{"num_hidden_layers": 15, "vocab_size": 8192, "norm": "rmsnorm", "rope_theta": 100000.0, "bias": "none", "tie_word_embeddings": true, "parallel_block": false, "init_std_up": 0.023, "init_std_down": 0.0021, "max_grad_norm": 2.0, "schedule": "wsd", "final_lr_fraction": 0.1, "batch_tokens": 131072, "max_steps": 6872}
MLP neurons of a small language model. Each row is named by its layer, matrix (up: input weights) and neuron, and shows model dimensions 112-367. Each number is 500 + 40 x the weight over its row's rms, rounded and kept within 0 to 999. Numbers have three digits each.
After each neuron's rows, "fires on" lists the tokens most often at its 100 highest values on Wikipedia text that the model never trained on. A number after a token or word is its count.

L7.up234:506553445493479503474487496450500559525467503531510511471519462469453468483429536515535427496500497506497561475540498436504495490506457514573490484511460426477509423494440491485472533480558452470505499485497408427506516503516468553538583496440535433507470519477451519579472497486488524519518521495485506531508421482510457464494507522507535512495477435480506520418516545519490449503472470430475527437498498492469499542509471587509492560555506378532463538499493542500482490421535471537510439557458487519480458547455493497437522554452538515540519557470528495482559496494500438470443500464487498515530457585382491501537538423473528504515521534526509523454479461438473481403500480428477455525541519449454523527423553514444490467480390539463546451503467467493516476542482496
fires on: "-" 36, " mid" 9, " early" 8, "/" 6, " of" 4

L7.up593:481506518544477535506595523521446564510502506579549492528505502543495588505421456497496542581530526510515436522534583569490535466491513536486535528456540507489480539488565476510540522504495496528500471523455518459480501473455471582455482532536497520464540480463503551506426499568488513539423520474443519501472522487518567471530509557505504528606605555508485555526523501592486483560524512515489500451490493536473511520524605541535558481515516483543477494475490547494478483583523481494487421448487430481504541503575525535540437460440475496464555518521545525435619573402407454514490449521520463511494493505534504397512553534481504487507444478452493485567516491441472497513462535469464511538498487581528478602476507446542541491441482468531468474452508484456437457513458550
fires on: " are" 19, " is" 14, " and" 11, "s" 5, " a" 4, " as" 4

L7.up1781:494519530578531523571594534496533472489515476469477433477475547472494465472444506436492475499527439497504483447462497472479492444529516424503549433513564513479448510472516523498509487491502518550473561550574494505532517516456488547536492547559571515540533553527531546505499487470489503547524496479455497597557476474553503479536476458459556446549553548499491443538479461583563526474508483496491462425502488516552469518478438588507507598526446634526544507468468492495565508536439480577516527546554476508500491580486481508498522474506453502567536495491504549497414405488482521508526549371528461432425524525467469548512480472543572495561558483470466507421521533448519547464536489557495504481497525513572517488390465426582562548473548540563563441568422447457486514538512483
fires on: "," 24, " and" 21, "/" 5

L7.up27:520559574541481476474510501483548484512527436576463510471446526462487401531553499454513459477445488491557397489527441543490576521493432428498568476504533538498435503532521513514571508479500507504581478484391485557559497481508472491534541489455512504374520495468553503512614497552444474556472498462446494485567571468479436466492570493512451576495574531471511523509527459427532460483535501391507542475469458538562512503508492449537510483478494511524479543473554524531520522532440500474510493565516545500498442453531507511486519472514557521504460531464505431532528450496517479527476521394471444515515522447465507565447520428465526477531456583522471522456531457475548527503542493542446517484458520497482510508471475473546533485451487436512502497546441482524571533486457495
fires on: " and" 44, "," 15, ":" 12, " are" 9, " include" 4, " as" 4

L7.up1888:485498461486555445495460518520471479530487548530577489440468500532462570534497516488513527477497516531560534501461481528518519476471460546546501552511467522562466496461500462551459468482551490544421505487474523582520467397460510497494493486555564479472570498546381466484431607522481503524425560476433546485486382423475556492566557546490489511518476501521468430464512513472470467549525495487515494546479491472478555429522433560470457469504480499474487472426457500501463493483530528502526549459477447427587469496499507447508494458554449461513574405528463519463514454463482585550486425523560489498423451492480465504502553443516555487468526471527410530446515478489530540514518531507525536422518535369555489540466479471439484453468484516504562541540451514487507506547533476
fires on: " was" 23, " is" 17, " were" 7, "," 6, " =" 5, " are" 5

L7.up1601:461501510586504608500488522512435466505500542472502527580467564498483567528521501480501481465454543505557509476466460470556530432469534503538514507426410528485500533499466447478490571485508535493457513505454556514517498490540488566470501455508556451395547515548586477468511483498547471454506492548502489522589466554498520484521431511562498550507445539448487530478461515486515561448536447439499527471537445504463509536488472486490509475527473466503471527541483505456502435466434509525542532534552499577518515447533514499566494425510491533467579498533493488448542485497493468512522464499463527429598494474385497502554543515536543476537435505440439565499466468507512514541434500539533510469499483479512452464506533488476512530483532474517563461507480494460422573550502485
fires on: " (" 18, "—" 15, "=" 15, " due" 10, " according" 4, " approach" 4

L7.up2031:493441551434479502537518520495506461497480432558501519560530524511474475502493504502502466517489505428497477529482458557480447478617582542518541479375504501493515466404535543503531466497555585503580527521485480459419523520508489484468521454417433548469545460507539484492434514487531459384540528446493508500611521505487506464520502449505490467452515521505502465454526534511518529442532560434545485487408500482545538491525547521515523440454461432502481453514562534508445536523557557500464489454474566546462480551496563525523502508503522477492499510475507460481506487484465410496487518465457438487486502528485465497433481448496575436505569519508480542509447557475482544545486525499509546416546488475447508509523518490482475467477557580539483543525494523445516569443483454
fires on: "'" 22, " of" 19, " a" 14, " the" 14, " an" 6, " from" 5

L7.up2346:502521513495448460551503528515520469497562473633498607438512512528437513536512552568507517471478443546494498531521550461490512473491534519427501543462525562481508540466504489522544476442447468549589534455498478588551515410476529459585485466514490501439524515534540553532485483557418539555475540474502549527524469493493504466478472530556497516427550510516504468455503513549425429528527501481525572426487499529527531479519529468558491487464462543493493505511483481480470494561554455480527495500494484583531489541459573450491508575588528533478532470454524496415513492510433476561542463527486455512460473464516507583608572475455514556533471520447568459532495526525442475512471506474529445420527452448512493468514547502499429477536491546467522522561492540414473438489515534
fires on: "=" 32, "," 25, " is" 17, " are" 9, " was" 8, " were" 4

L7.up2297:485504553551473585575513514556470495535581497432501495474506575508463473443451464453480503530539456524461519468490523489525452480535528455426533516565488538502467484452456458503456534561557451510541461472495489545519456468511464519476392491489525525511515505535497493495534539431454448500535505488441536451515476504487551443457493459571447510501448538475534526432467495494510513456510481480479457561499562499494478558512519556481460470546498475534538542457445474537452520524503482506434474500536412551549533574436550516513489472518470491457519505485529554464562446447456510499557496550498474536490527458460527549506557517466559470511554482544474527482517509495506483455516515492475480512527495507453512490520496515537571557446476515496485490537534483523429467447541507
fires on: " (" 24, " such" 22, "/" 19, "—" 11, "," 7, "ming" 4

L7.up261:458492442495455482512531528413480430540555493489542537479538539450473502521500522468546493477563497512469479494521562410491547503544571551477510491457385438530538494512541536526486556468507468539544507558488491521430508498509454441433555475501511462429493517504477401572425533510469452398481556573517527465504383463501477531458588476541610501547520513466473397439520514549500527487485495470516512504472436423492509531503520517562417505496518450524505563507496408457464528490512489468436534537505467527468543550507484537459454479438507523476543510452444483584555437532498428524497453501550459506481482515540471506466476484452432485438492519464529486498555571414523481494487554494487520496460430425479516462491535481586511551543553478502575451490478481513498488544559464
fires on: "-" 25, " after" 7, " of" 7, " following" 6, " on" 5, " the" 4